{
  "hidden_size": 256,
  "num_attention_heads": 4,
  "hidden_act": "tanh_gelu",
  "positions": "learned",
  "beta1": 0.95,
  "max_steps": 10132,
  "dataset": "wikipedia_en"
}
MLP neurons of a small language model. Each row is named by its layer, matrix (up: input weights; down: output weights) and neuron, and shows model dimensions 176-239. Each number is 128 + 32 x the weight over its row's rms, rounded and kept within 0 to 255.
After each neuron's rows, "fires in" lists the words (lower case) most often at its 100 highest values on Wikipedia text that the model never trained on.

L2.up557 [122  93 109 137 173 100 167 145 116 167 156  99 132 137 117 182 115 116 148 138 132 146 138 142 165 157 109 114 122  72  99 143 134 136 147 106 159 150 150 137 105 149 150 132  97 149  67 167 159  93  62  81 101 137  87 172 138 131 161  92 102 123 127 164]
L2.down557 [126 141 180  95 181  81 117 146  77  90  80 167 155 160 105 170 146 136 121  77 125 134 128 104 160 129 142 115 126 146  69 155 167 117 198  93 196 136  94  97 143 154  88 156  29 169 164 127 104 130 121 143  99 121  92 129  87 165 152 121  86 157 111 116]
fires in: "on", "by"

L2.up433 [177 134 151 143 102 150 127 127 160 149 101 146 105 153 119 108 171 153 125 125 163 193 102 139 132 119 218 109 111 120 117  92 170 136 175  82 130 122 160 131 106 156 105 106 171  71  99 148 105 159 115 146 126 144  90 154 201 149 100 146 198 122  95 138]
L2.down433 [118 190 154 136 115  48  74  75 143 142 183 176 105 115 160  81 139 109 149 158 134 158  59 128  92 111 152 179 135 171 103  89 133  76 152 144  69 135 131 132 123 123 152 147 154  67 110 145 100 181 168 142 138 115  90 165 146 124 123  94 172 121  90 134]
fires in: "this", "it", "there", "household", "size"

L11.up280 [169 152 145 103 116 125 144 121 186 148 132 158 156 153 116 159 128 177 177 128 160 165 139 110 162 179 180 149 143 145 148 148 132 119  93 171  63 107  73 148 121 150  68 107 139  55  66 141  88  99 140 119  67 108 126 151 129 161 129 122  83 111 153 154]
L11.down280 [177  57 187 176 100 144 179 131 153 124 124 121 117 151  90 123  98 125  89 101 131  70 144  47 136 104 137 152 120 173 186  66 143 140 175 171 140 144 155 126 155 124 158 185 152 129  96  96 152  97 168 138 158 152  65 108  99 109 129 126 131 133 139 154]
fires in: "the", "his", "first", "only", "its"

L11.up703 [115 106 134 118 138 156  85 160 101  86 158  92 145 129  78 160 147  74 119 150 111 150 139 133 145 174 131 127 162 134 118 135 196 112 136 139 123 167 177 109 103  56 109 118 157  83  86 153 147 178  94 125 171 107  98 117 116 108 133 174 121 113 144 166]
L11.down703 [154 195 171  82 160  88 150 127  82 166 114 130 103 112 200 202 130 127 163 109  74 136 105 143 130 114  88 120  97 115 150 172  89 159 157 139 167 121 130 140 122 133 121 161 111 163 121 173  96 126 118 148 102 162  53 108 129 116 117 104 113 111  94 166]
fires in: "of", "among"

L3.up540 [176 131 159  91 110 184 107 127 163 165  85 117 130 151 127 110 161 112  82  99 185  69 126 162 148 140 107  66 122 157 119  89 164 108 191 101 155 116 131 186 113 157 147 155 132 116 116  73 150  69  85 129 176 157 155 124 106 159 125 135 163 127 113 117]
L3.down540 [ 90 149 155 141 171 154 105 127  98 163  94 136 141 133  67 150 174 168 113 150 187  91 123  67  74 108  80 143 152 152  97 117 140 112  87 120 113 162 175 145 149 128 131 150 152 143  70 116 109 136  93 103 120  74 169 138 143 104  98 113 255 174 118 140]
fires in: "the", "a", "who", "plays", "had"

L3.up342 [147 160 160  83 153 113  99 126 136 159  83 112 213 146  67 139 172  82 121 181  72 163 131 156 180 148  99  66 158 154 155 173 122 105 103 125 138 196 101 150 144  89 114  99 116 161 106  96 119 100 132 104 108 164 170  96 103 174 141 137 155 142 110 135]
L3.down342 [ 70 155 145 102 162 121 101 105 176 150 155 138 166 161  34 123 123 133 112 152  77 106 123  79 126 101 149 112 168 125 122 146 100 176 131 127  99 118 124 191 168 140 105 128 150 180 196 133  91 121 125 116 154 128 177 137 154 162 155  88 159 130  62 140]
fires in: "born", "life", "death", "married", "died"

L2.up616 [165 166 145 102 110  68 138 171 103  87  85 163 189  94 145 136  87 124 149 123  87 137 154  67 134  75 174 147 102  81 146 182 109 133  88 162 101 183 181  97 142 190 139 166 144 123 158 153 189 157 178 149  84 114 102 101 111 134 193 110 105 128  64 102]
L2.down616 [159 138  88 112 137  88 156 137  79  98  87 131 141 124 112 150 121 157 123  98 186  31 154 112 137 107 145 112 112  98 160 166 118 133 134 157 103 145 103 103 104 106 145 166 158 129 154  92 158 100 179 155 139  54  84 159 179 113 117 136 108 156 155  99]
fires in: "early", "late", "new", "mid", "middle"

L2.up578 [152 134 111  98 103  96 114  63 153 125 137  88 107 152 171 157 162 150 152 138  94 145 167 144 165 120  93 130 171 169 134  87 108 102 133  83 133  85 124 183 157  88  95 167  62  84 142  94  94 122 103 130  77  85 139 168 120 154 124  79 104 158 163  93]
L2.down578 [139 138 177 146 147  55  66  94  95  70 118 136 176 131 115 180 112 121 126 162 132  88 109 159 104  28 104 132 152 115 129  88  96 154 101 135 156  93 172 153 165 145 124 147  86 132 166 118 175 154 157 132 122  94 139 166 156 146 194 130 110 133 133  95]
fires in: "party", "republic", "states", "war", "c", "kansas"

L4.up376 [126 113  98 200 163 114 141  85 144  85 138  89 152 106 143 144 144 124 146  97 105  69  79  96 104 118 142  85 137 102 120 143 113  78 158 146  59 121  74  70 125  93 157 122 137 174 114 174 152 117 104 114  90 113 111 157 170 127 106 111 175 118 116 107]
L4.down376 [ 83 193 183 134 122 140 110 122  63 132 145 152 118 167 151 141  92 109 119  65 130 137 162 165 131 108 107 110 164 146 118 103 131 181 169 161 103 123 128 110  95 194 116  87 126  99 160 166 191 127 146 132  85 114 101  85  76 159  91  81 189 144 119 111]
fires in: "he", "2", "3", "4", "they"

L6.up799 [151 118  77 164 118 155 107 119 136 148  97 101 111  87 158 125  96 194 155  99  91 118  74 128 179  80 150 143  78  97 113 133 134 171 166 127  94 119 157 135 164 143 148 163 179 112 126 191 153 173  91 119  66 113 202 143 191 169  61 106 108 105 137  90]
L6.down799 [149 233 116 121 134  98 119 139 111 177 142 133  74 138 134 166 126 118 107 114 131 125  77 167 147 146 138 113 121 113 116 166 129 107 126 113 154 127 111 126 108  97 113 126 169 141 145 149 108 134 115 105 138 155  89  94  94  72 153 130  96  51 149 134]
fires in: "on", "along", "or"

L3.up556 [144 140 130  61 118 116 169 118 105 121 160 191 182 123 178 147 127  84 160 115  59 150 115 135 162 128 141 165 154 173  42 142 155  62 150 152  71  49 109 140  46 126 165 115 150 165 129  84 117 164 144 131 161 141 145 127 104 114 139 107 103 122 158 140]
L3.down556 [153 127 146  92  42 141 164 120  79 102  93 150 157 140 159  99 149 155 186  77  61 114 125 137 148  93 128 116  91 158  85 233 122  95 148 133 145 124 135 168 125  96 171 105 120 184  85 103 178 177 134 168 122 129 150 112 177  95 122 152 108 161 142 142]
fires in: "high", "middle", "higher", "low", "early"

L2.up957 [ 71 151  77  98 108 140  85 146 156 171 119 146 124 135 154 169 124 157 189 161 173  69 107 142  96 115 112  97  96 114  72 123  78 210 126 177 188 100  75 129 148 110  89 155 119 157  99 166 156  86 157 142 121 175 107  99 104 179 117 133 153  75  94  95]
L2.down957 [139 166  96 103 130 122 201 118  56 127  69  84 162 105 145 112 121 208 129 129 173 100  94 158  81 151 142 135 141  91  90 127 169 104 106 104 196 133 155 149  98 156 104 104  98 133 118 154 100 166 160 158 148 101  70  74 162 120 143 172 100 104 133  81]
fires in: "for", "city"

L2.up606 [ 60 133 131 128 153 116  98 128 129 164 119 127 129 171 133 129 126 121 129 153 118 151 105 126 153 137  86 116 142  97 109 181 127 100 109 166 126  75 153 134 131  78 115 127 137 105 143 135 139 168 156 130 116 162 115 130  93 110 120 195 108 152  77 114]
L2.down606 [148 179 171 122 131  85 157 149  73 149  93 112 147 140 198  69  85 155 138 161  98 150 114 219 127 105 165  80 129  90 109 165 126 138 202 151 151 105 139 114 125 135  99 144 144 153 147 176 172 130 121  75 143 127  60 139 115 108 107 130 111 133 151 151]
fires in: "darko", "high", "just", "full", "obćina", "check"

L3.up521 [131 110 123  85 146 155  97 102 122 114 144 174 122 109  99 174 117 129 128 127 155 192 148 107 107 141 146 105  83 211 107 180 192 100  61 117  78 127 131 122  99 137 108 165 145 156 136 165 118 121 120 143 137 143 110 184 147 135 120  98 156 112 127  68]
L3.down521 [100  78 185 101 156  42 143 117 187 127 182 169 128 167 108 173 153 143 118  88 121 120 195 133 130  83 142 106 133 204 126 124 130  65 144 128 160  91 144 140 184  82 151  95 137  99 152 151 149 104 179  89  34 192 178 173  94 170 140 125 127 126 113 124]
fires in: "career", "first", "mission", "pts", "number", "1st"

L2.up272 [ 62 103  90  80 123 173  89 132  91 181 143 167 103 117 149 131 114 173 141 161 122 132 161 142  52 123 113 127 105  79 116 105 167  94  82  89 149 103 145 180 128 126  88 159 108 150 170 162  92 130 129 162 128 160 120 155 120 191 182 114 123 138 118 135]
L2.down272 [104  97 149  81 167 124  81 184 137 173 153 138  86 115 115 158 152 112 156 153 195 152 121  99  88 125 139 130 108  82  83 156 126 145 108 149 175 152 143 113 123 159 138 124  77 101 163 126 110 153 115 138 161  67 151 175 159 154 102 122 150 108 139 121]
fires in: "player", "each", "one", "candidate", "michael", "average"

L2.up635 [120  93  91 127  97 180 145 170 110  95  77 104 113 160 156 101 117 128 150 118  97  79 140 146 167 115 103 179 145 185 130 118  97  91 184 143  73 109  99  84  82 122  94 152 101 111  57 147  93 169 167 127  96  76 115 115 147 114  93 127 137 232  65  92]
L2.down635 [160  94 165  90 141 183 146 135 173 102 109  66 172 129 116  94 106  98  89 123 106  75 109 138 150 126 155 126 153 111 170 114 157 101  70 116 115  95 197 136 134 174 130  97 163 138  93 133 178 111 101 123 118  79  93 103 103  98 126 106  88 146  70  87]
fires in: "2", "3", "6", "two", "5", "4"

L10.up101 [ 83 138 146 138  74 117  79 110 133 140 139 127 128 130  66 153 161 106  77 105 103 136 150  96 158 102 142  88 182 142 123 150 112 101  49 126 117 127 142  97 122 150 173 186 118 150 127 153 134 134 106 167  75 122 120 165 138 134 127  54 148 171 113 179]
L10.down101 [117 100 122 133 165 117 125 104 105 103 135 143 162 128 147  69 116 131 113 129 148 133  99 123 134 118 125 106 161  93 129 188  75 142 123  96 102 165  86  55  86  98 162 139  98 117 113 130 166 168 125 151  47  88 190 189 127  95 146 114 103  79 142 185]
fires in: "as", "became"

L5.up986 [ 74 122 133 140 145 134  74 118 154 113 107 142 143 123  66 133 129 149 168 113 149  41 154 121  52  92 163 164 138  99  90 131 125 143  97 107 131 154 130  69 133 119 145  81 149 126 105 114 124 102 155 147 134 167 109 142 157 174 130 147 180 123 127 150]
L5.down986 [196 133 140 140  84 126  57 153  91 137 130 182 144 132 152  87 124 121  95 153  91 147 134  77 118 105  85 138 117 119 169  98 165  97 138  99 178  90  95 125 107 168 124 133 152 150 122 151 150 143  79 107 103 120  83 166 161 104 174 110 104  91 142 170]
fires in: "as", "since", "who"

L4.up181 [145 144 131 111 143  88 131 172 157 116 199 117  61 117  98 132 189 129 161  80 151 142 196 128  87 155  98 161  68 149 121 114  98 136 126 158 137 110 137 171 149 105 130 124  65 132 159 142  63 153 152 136  99 180 116 138 144 146 125 139 163 112 114 154]
L4.down181 [101  99 147 137 123 146 138 130 117 115  95 195  76 148 151 156 138 165  62 127 178 102  81 169 143 150 157 129  90 110 108 108  90 134 117 194 161  55 161 135 184 147 149 134 154 101 121 149 112  76 119  72 127 136 133 110  97  65  74  81 178 129 168 114]
fires in: "most", "were", "from", "number", "first", "top"

L2.up302 [147 111 127 154 118 137 123 164 174  92  80 109 155 195 161 135 142 157 115 107 121 111 136 127 188 133 112 144  80 187 131  78 113 107 155  97  77 204 104 168 105 116 154 150  55 113  95 145 147 150 117 145  60 113 133 156 104  86 176 146 158 117 155 132]
L2.down302 [127 117 112 159 151 132 152 111  74 124 130 152  77 158 158 136 129 110 129  94 165 116 137 167 122 110 136 125 131 185 170 145 122  97 149  77  84 129 107 154 110 101  96  68 132 164 136 115 181  94 114 138 105 177 158 128 129 145 151 137  92  85 173 169]
fires in: "first", "later", "second", "then", "next"

L6.up371 [137 198 117  86  84 106 165 106  89 177 110  75 136 188 159 153 157 163 115 135 122 213 129 207 134 143  89 125 143 156 153 193 175 172 115 165 118  91 132 102 115 192 169  80 147 134 112 129 101 112 147  96 124 158 125 190 118 157 136 135  65  98  94 131]
L6.down371 [ 52 171 162 114 146 126 128 134 133 163 131 132 158 108 123 174 171 122 147 110 144 126  68 143 139  88 143 130 166 134 141 170 164 151 129 150 129  90 120 124  75 190  79 133 127  55 136 153 157 138 118 170 116 160 220 137 119 138 144  74 147 130 135 125]
fires in: "on", "part", "off", "released"

L6.up482 [161 141 115  70 113 128 117 170 196  98  77 178  98 209  80 169 131 142 125 154  96 120 102 162 143 175 127  97  54 155 119 153 165 139 142 141 115  47 175 150 129 120  92 175 161 175 154 113 170  46 156 138 105 127 108 121 127  63 167 152  87 167  75 122]
L6.down482 [165 120 138  58 159  85 141 169 109 144 106 128 125 132 121 166 137 148 152 123 112 124 139 184 151 158 146 125 151 178  93 126 154  92 130 106 109 170 169 168  90 145 111 143 131 104 121 112 170  92 157 117 138 132 115 131 110  71 105  68 136 118 105 119]
fires in: "for", "zaz"

L2.up147 [183 114  69 184  78 139 176 142 164 130 134 111 172 114 143  87 120 173 175 123 106 100  68   0 139 182  99 148  83 104 146 118 136 128 181 157  96 130 157 144 145  54 124 143 155 127 104 154 111 130 149 100 128 130 127 127 121  88 107 107 141 123  50  83]
L2.down147 [189  86  29 100  76 113 190 156 150 168  95 112 143 142 104 122 103 138 176 130 123 113 174  82 127 125 113 124 127 161 130 104 202 136 145 102 122 119 102 128 143 114 104 119 172 124 144 155 176  95  82  99 132 144 148 143  88  96 117 127 156 148  26 112]
fires in: "who", "originally", "style"

L2.up290 [ 91 112 159 112  99 161 143 141 144 161  71 100  77 113  85 116 159 165 152  69  86  87  86  83 102 104 165 153 109 100  84  96 173  60 129 111 136 123 131  95 137 127 114  56 134 129 158 106 142 164 128 133  91 194 108 111 162 144 117 162  97 122 102 132]
L2.down290 [107  94  78 184 143  65 112 187  79 139 113 129 147 131 152 131  59  94  88 132 146  65 143 193 116 193 185 192 129  92 155  73 139  95 140 114 166  68 156 176  90 155 138 122 168 176 133 107 165 131 104 123 126 139 129  93 122 118 115 125  74 130  93 123]
fires in: "there", "that", "according", "this", "median", "household"

L5.up586 [ 61  95 122  78 117 170 168 180  58 151 119 113 178 163  78 142 122 118 202 110 127 102 122 142 151  93  40 145 120 145  86 114 136 207 181 114 160 155 143 198 140 127 109 138 119  89 142 119  77 107 231 130 152  98  87 130 100 106 125 144 127 133 129 167]
L5.down586 [110 195 163 124 107 136  89 165  96 121 104  93 179 173 137 155 109 119 197 108 138 183 137 122 134 117 103 128 148 112 101 116  76 122  46 155  96 116 168 161 161 176 105 169 173 103 117 126  91 159 122 125 131 142  87 131 142 151 100 126  83 176 127 134]
fires in: "s", "concacaf"

L4.up44 [130 115  87 146 103 119  90 145 128  94 105 132 140 121  96 136  41 103 125 159 119 142 109  70 110 130 106 126 124  96 113  99 121  62 138 164 150 125 119 138 191 137 153 151 129  19 101  85 136 129 177 161 146  43 143  93 134 140 122 149 102 148 142 104]
L4.down44 [129 130 148 131 120 167 112 112 136 158 133 115 142 118 108 165 154 101 164 133  73 109 170 112 123 169  75  98 164 133  99  82  69  90  51 139  85 136 123 128  86 152 156 165 184  98 117  83 167 158 105 133 108  53 109 131 139 147 101 141 109 120 129  94]
fires in: "british", "pexopsis", "russian", "spanish", "german", "japanese"

L2.up876 [127 125 112 113  97 155 165  69 159 144 180 125 130 114  61 174 104 181 126 140 106 135 124 107 131 182 150  98  91 137 100 144 134 114  99 135 123 121  54 131 192 173 131  84 145  83 120 108 151 153 145 109  46 178 120 198 133 171 186 138 121 105 130 106]
L2.down876 [120 144  87  83 122 149 160  35 160 171 125 132 161 111  66  90 175 150 111  89 135 146 109 152 142 131 113 126  75 128 147 106 148 149  93 125 149  93  98 107 179 139 124 115 149 165 122 138 111  97 129 118 134 151 156 209 148 105 145 104 123 119 129 127]
fires in: "born", "aged", "date", "smith", "charles"

L2.up488 [102  58 153 115  99 153 108 158 117  92  97 153  74 122 185 139 126 146 133 115 117  95  81  98 105 159  80 114 154 173 143 107 140 129 122  92 103 103 111  97 116 157 106 154 138 145 169 168 165 149 121  93  57 181  86 114 155 116 148 133 177 146 132 128]
L2.down488 [103 139 119 146 134 152 127 128 119 111 122 157  99 125 156 125 101 107 151 100 193 169 144 109 102  90 114 123 142  66 109 146 138  92 162 104 131 101 121  94  99 136 146 148 105 122  94  86 169 113 153 194 160 117 110 118 105 175  97 153  15 147 155 147]
fires in: "for", "is", "into", "has"

L2.up540 [153 114  77  95 155 134 121 152 147 165 148 146 135 118 113  98  93 129 184 110 133 116 135  99 103  87 102  58  83  80 155 179 130  89 109 148 139 106  95 151 144 129 106 169 133 160 155 112 168 123 155  58 157 119  85 145 125 124 117 116 149 145 114 157]
L2.down540 [173 148  93  46 106 161  84 143  83 149 121 108 176  74 141  96 154 135  89  38 132 132 188  78  84 131 109 148 133 148 179  92 141 141 130 119 100  80 106 168 100 144 106 114 104 149 157 117 157 101 102 112 148 178 140 151  82 123 119 116 159 134 118 128]
fires in: "record", "title", "lost", "style", "work", "film"

L2.up265 [166 142 141 116  80 153 154  71 182 111 131 101 179 172 120 147 104 139 167 125 139 145  98 155 137 171  62 113 119 147 132  94  66 159 150  97 112 158  89 160  70 132 102 123 115 138 109 101  85 159 134 111  93  75 116 211 120 124 137 159 152 116 101 171]
L2.down265 [151 103 130 133 113 109 107 101 151 118 122 177  83 152  98 140 134 169  91 147 109 137 136  96 152 170 140 130 128 150 126  87  85 165 113 141  82 137  92 199 121 155  95  90 144 117 151  99 118 140  82 146 112  94 152 167  93 134 129 112 167 129  76 121]
fires in: "telugu", "what", "much", "personnel", "my"

L2.up34 [198  77 215 115 107  61 136 120  93 141 119 108 162 152 107 133 164 130  57 124 142  61 110 134 149  78 160 145 118 163 123 175 135  36 146  59 100 171 150 148 122 116 122 171 146 119 161 178  92 134 105 139 109 112 138 130 191 129 148  90 129 132  59 208]
L2.down34 [178 106 151  97 157  84 105 112 129 103 124  78 133 121  82 147  96  97  94  96 143  58 136 154 112  58 195 118 174 195  99 161 117  89 153 120 115 184 115  89 117 119  62 130 190 128 152 139 161 147 184 168 131 117 129 139 159 117 130 141 146 145  48 114]
fires in: "this", "it", "his", "these", "they", "iturbide"

L11.up82 [124 110 124  81  83 127 102 154  84 170 134 102 141 162 137 112 119 183 134 117 151 155 125  83 118 154 113  95 113 137  65 150 127 106 160  99 116 166 147 124 138  90 117 140 118 143  90 195 106 106 177 127  67 142 150 131 135 119 177 152 109 140 148 135]
L11.down82 [106 172 126 124 103 136 145 107 118 146 128 168 192 138 185  59 126 156 134 132  86 149 171  71 127 161 151 125 166 134 150  97  92 129 111 134 175 139 126 151 139  80 142  65 101 113 121  89 100  91 108 151 119  72 140 151 137 109 123 149 131 161  85 131]
fires in: "he", "to", "also", "she", "ramos"

L3.up819 [102 184 111 101 186  85 132  93 137 113 110  91 123 104  61 110 142  89 157  80 135 116 122 105  91 127 159 167 117 174 123 123 170 109 110 118 163  45 120 122 144 133 136 115 151 193 117  61 118  81 122 107  68 103 141 126 132 165  97 117 103  76 132 125]
L3.down819 [146 153  83  74 196 122 189 143 130 110 122 110 121 145 144 136 121 127 116  95 109 105  95  74 119 133  87 136 138 121 124  63 121  86 135 135  98 152 149 216 115 115 177 151 151 162 141  53 128  93 122  99 156 173 138 149 153 124  97 106 116 133 117 159]
fires in: "band", "tour", "year", "compilation", "percussion"

L2.up541 [101 131 141 136 156 172 165 133  89 205 148 125  37  70 150  74 127 100 119 136 102 188  89 128 158  90  90 111 111 158 141 148 150 138 159 112 113 142 105 135 118 119  77 140 121 199 157 119 144 174 190  80 111 153 125 149  91 107 130 121 158 152 115 120]
L2.down541 [135 143 105 170 176 119 152  97 156 132 101 107  63  67 164 170 168 118 136 149 150 152  83 109 162  61 189 120 116 173  96 127 152  96  74  93 138 197 105 148 137 132 132  74 149 217  98 162  94 164 131  89 119  92 111 134 141 152 112 162 155 148  84 120]
fires in: "place", "office", "position", "title", "role"

L10.up929 [160  92  98 111 120 131 162 148 163 111 144 123 145 130 107 113 127 113 162 132 128 178 154 169 219 131 151 130 113  89 147 124 156 174 163 170 144  78 197  78  91 141  90 130 107 119 134 177 103  99 142 135 114  68 128 111  73 146 127 167 124 144 147 123]
L10.down929 [123 113  83 132  85 165 158 186 151 111 134 158  89 128 118  51 130  86 144 184 102 123 104  71 109 116 125 137 120  94  87 112 135 131 160 121 126 126 164 145 113 166 157  71 130 175 134  93 142 108 145 120 102 112 133  96 129 122 136 150 156 143  78  91]
fires in: "to"

L2.up429 [ 94  56 119  94 117 175 123 169 180 134 174 131  49 116 163 110 107 140  91 137 153 139 158  89 101 100 125 153 164  85 103  98 124 130 148 170 181  90 130 138 156 159 138  83 133  82  75 108 140  97  84 108 164 164 156 192 125 117 118 149 101 102 159 167]
L2.down429 [137 117 164  75 127 151 146 117 143  90 195 122  32 106 124 108 135 119  51 159 155 115 122 127 109 124 126 157 143 146 151 117 142 118 117 211 156  96 144 153 152 111 119 121 104 102 128 133 133 106 112 114 159 123  55 129 188 130 148 136  96  70 165 148]
fires in: "one", "income"

L10.up956 [161 141  60 116 133 144  84 124 102 136 103 206 142 100  86 112  75 181 151 110 118  64 135 138 149  56  81 157 115 122 129 143 134 113 141 150 205 119 161 142  72 137 165 138 134 101 176 127 170 128 115 109 104 160 154 131 224  90 154  87  92 106  72  74]
L10.down956 [105 141 128  89 113 163 131 115 101  87 105 135 136  92 101 164 122 132 130 171  90 126 119 144 159 113 164 172 157 110  97 138  99 127 136  93 176 134 142 122 142 190 150  96  98 172 153 105 112 131 121 169  80 106 120 113 128 132 158 140 152  79  63 152]
fires in: "on"

L10.up349 [ 90 112 215  94 144 129  66 140  62 194  83  93 146 145  82 182 118 149 113 127  97  94 155 129 128 109  90  68 151 107  98 138 156 140 105 160 125 104  99 110 192 112  97 151 126  99 116  92 147 118 145  97 166 148 110 109 165 153  57 101  81 125 114 128]
L10.down349 [141 121 102 102 153 172 110 134 132 148  87 131 129 132 124 175  90  85 117 144 125 156 120 147 112  67 104 128 181 130  78 108 130 120 199 153 130 171 130 113 130 119 192  96  92 209 120 120 114 157 129 165 180 106 140 107 154  93 107 210  82 107  91 130]
fires in: "s", "its", "of", "their"

L2.up749 [115  95 143 109 124 107 120 140 125 126 149 140 138 137 128 163 181 150 161  96  92 159 119 155 153 144 175 146 130 115  88 155 117 113 109 184 110 135 192 153  79 108 107 173 169 157 159 144  66  49 112 104  43 103  80  95  46  89 158 183 140 158 107 122]
L2.down749 [101 147 191 109 151  96  88 105  65 130  88 174 137 165 106 181 151 120 110  79 186 118  97 132 108 138 154 145 185 166 110 102 134 116 142 176 159 135 187  87 134 136 130 138 151 140 118 157 176 150  92 120 110 117  79 114  92  69 122 147  94 122 134 172]
fires in: "on", "off", "in", "near"

L3.up817 [116 125 102 125 113  75 103 174 157 113 146  72 154 161 124 123  90  73 193 200 126 149 140 158 204 119  90  81 108 135 153 112 162  66 146 106 111 146 144 160 143 131 136 143 141 112 200 110  93 106 170 153  69 113 119 131 134 150  80 121 108 156 130  68]
L3.down817 [ 95 111 101 123 149 130 101 123 138 166 124  95 149  88  68 179 142  87 169 164 170 118 135 180 135 132  99  91 163 124 129 148 124 104 158  94 122 145 166 178 110 128 177 140 103 109 156 113  94 136 150 173 146 199 139 114  93 142 137  99 164 139  90  82]
fires in: "cap", "s", "academy", "us", "association", "states"

L10.up250 [ 99  81 139 111  97 142 100 137  84 130 135 153 194 133  51 126 124 120 196 134 159 117 139 144 189 158 148 116  94 128 100 108 186 133 140  78 197 139 200 136 154 115 107 126  93 159 138 113 141  86  86 141  84 118 137 151 157 170 101 142 127 117 191 118]
L10.down250 [166 104 113 130 107 210 138 161 162 140 108 144 128 132 107 177 145 180  94 122 122 114 101 105 151  89 121 142  98  80  41 139 118  99 118 175 116 103 108 143 153 125 123  93  92 117  93  98 134 172 144 101 132 121 146  90 123 140 197 154 148 131 183 174]
fires in: "a"

L10.up593 [106 148 122  71 132 164 141  87 135 121 104 133 109 116 125 141 130 130 213 154 151 137 112  41 134 121 154 103 134 120 143 115 125 175 109 133 142 150 119 133 154 154 100  98 152 141 106 151 129  93  73 122 121 153  47  97 132 111 214 171  90 144  91 106]
L10.down593 [102 160 125 140 101 166 121 100 128 101 176 143  79  96 123 103 182 100  72 186 116 147  97  70 157 131 186 126 144 101 136 132  82 107 101 144  85 109  89 190 103 134 117 125 131 149 153 153 136 152 138 107 161 117 195  83 148 101 180  92 113 138 147 132]
fires in: "november", "june", "january", "october", "march", "september"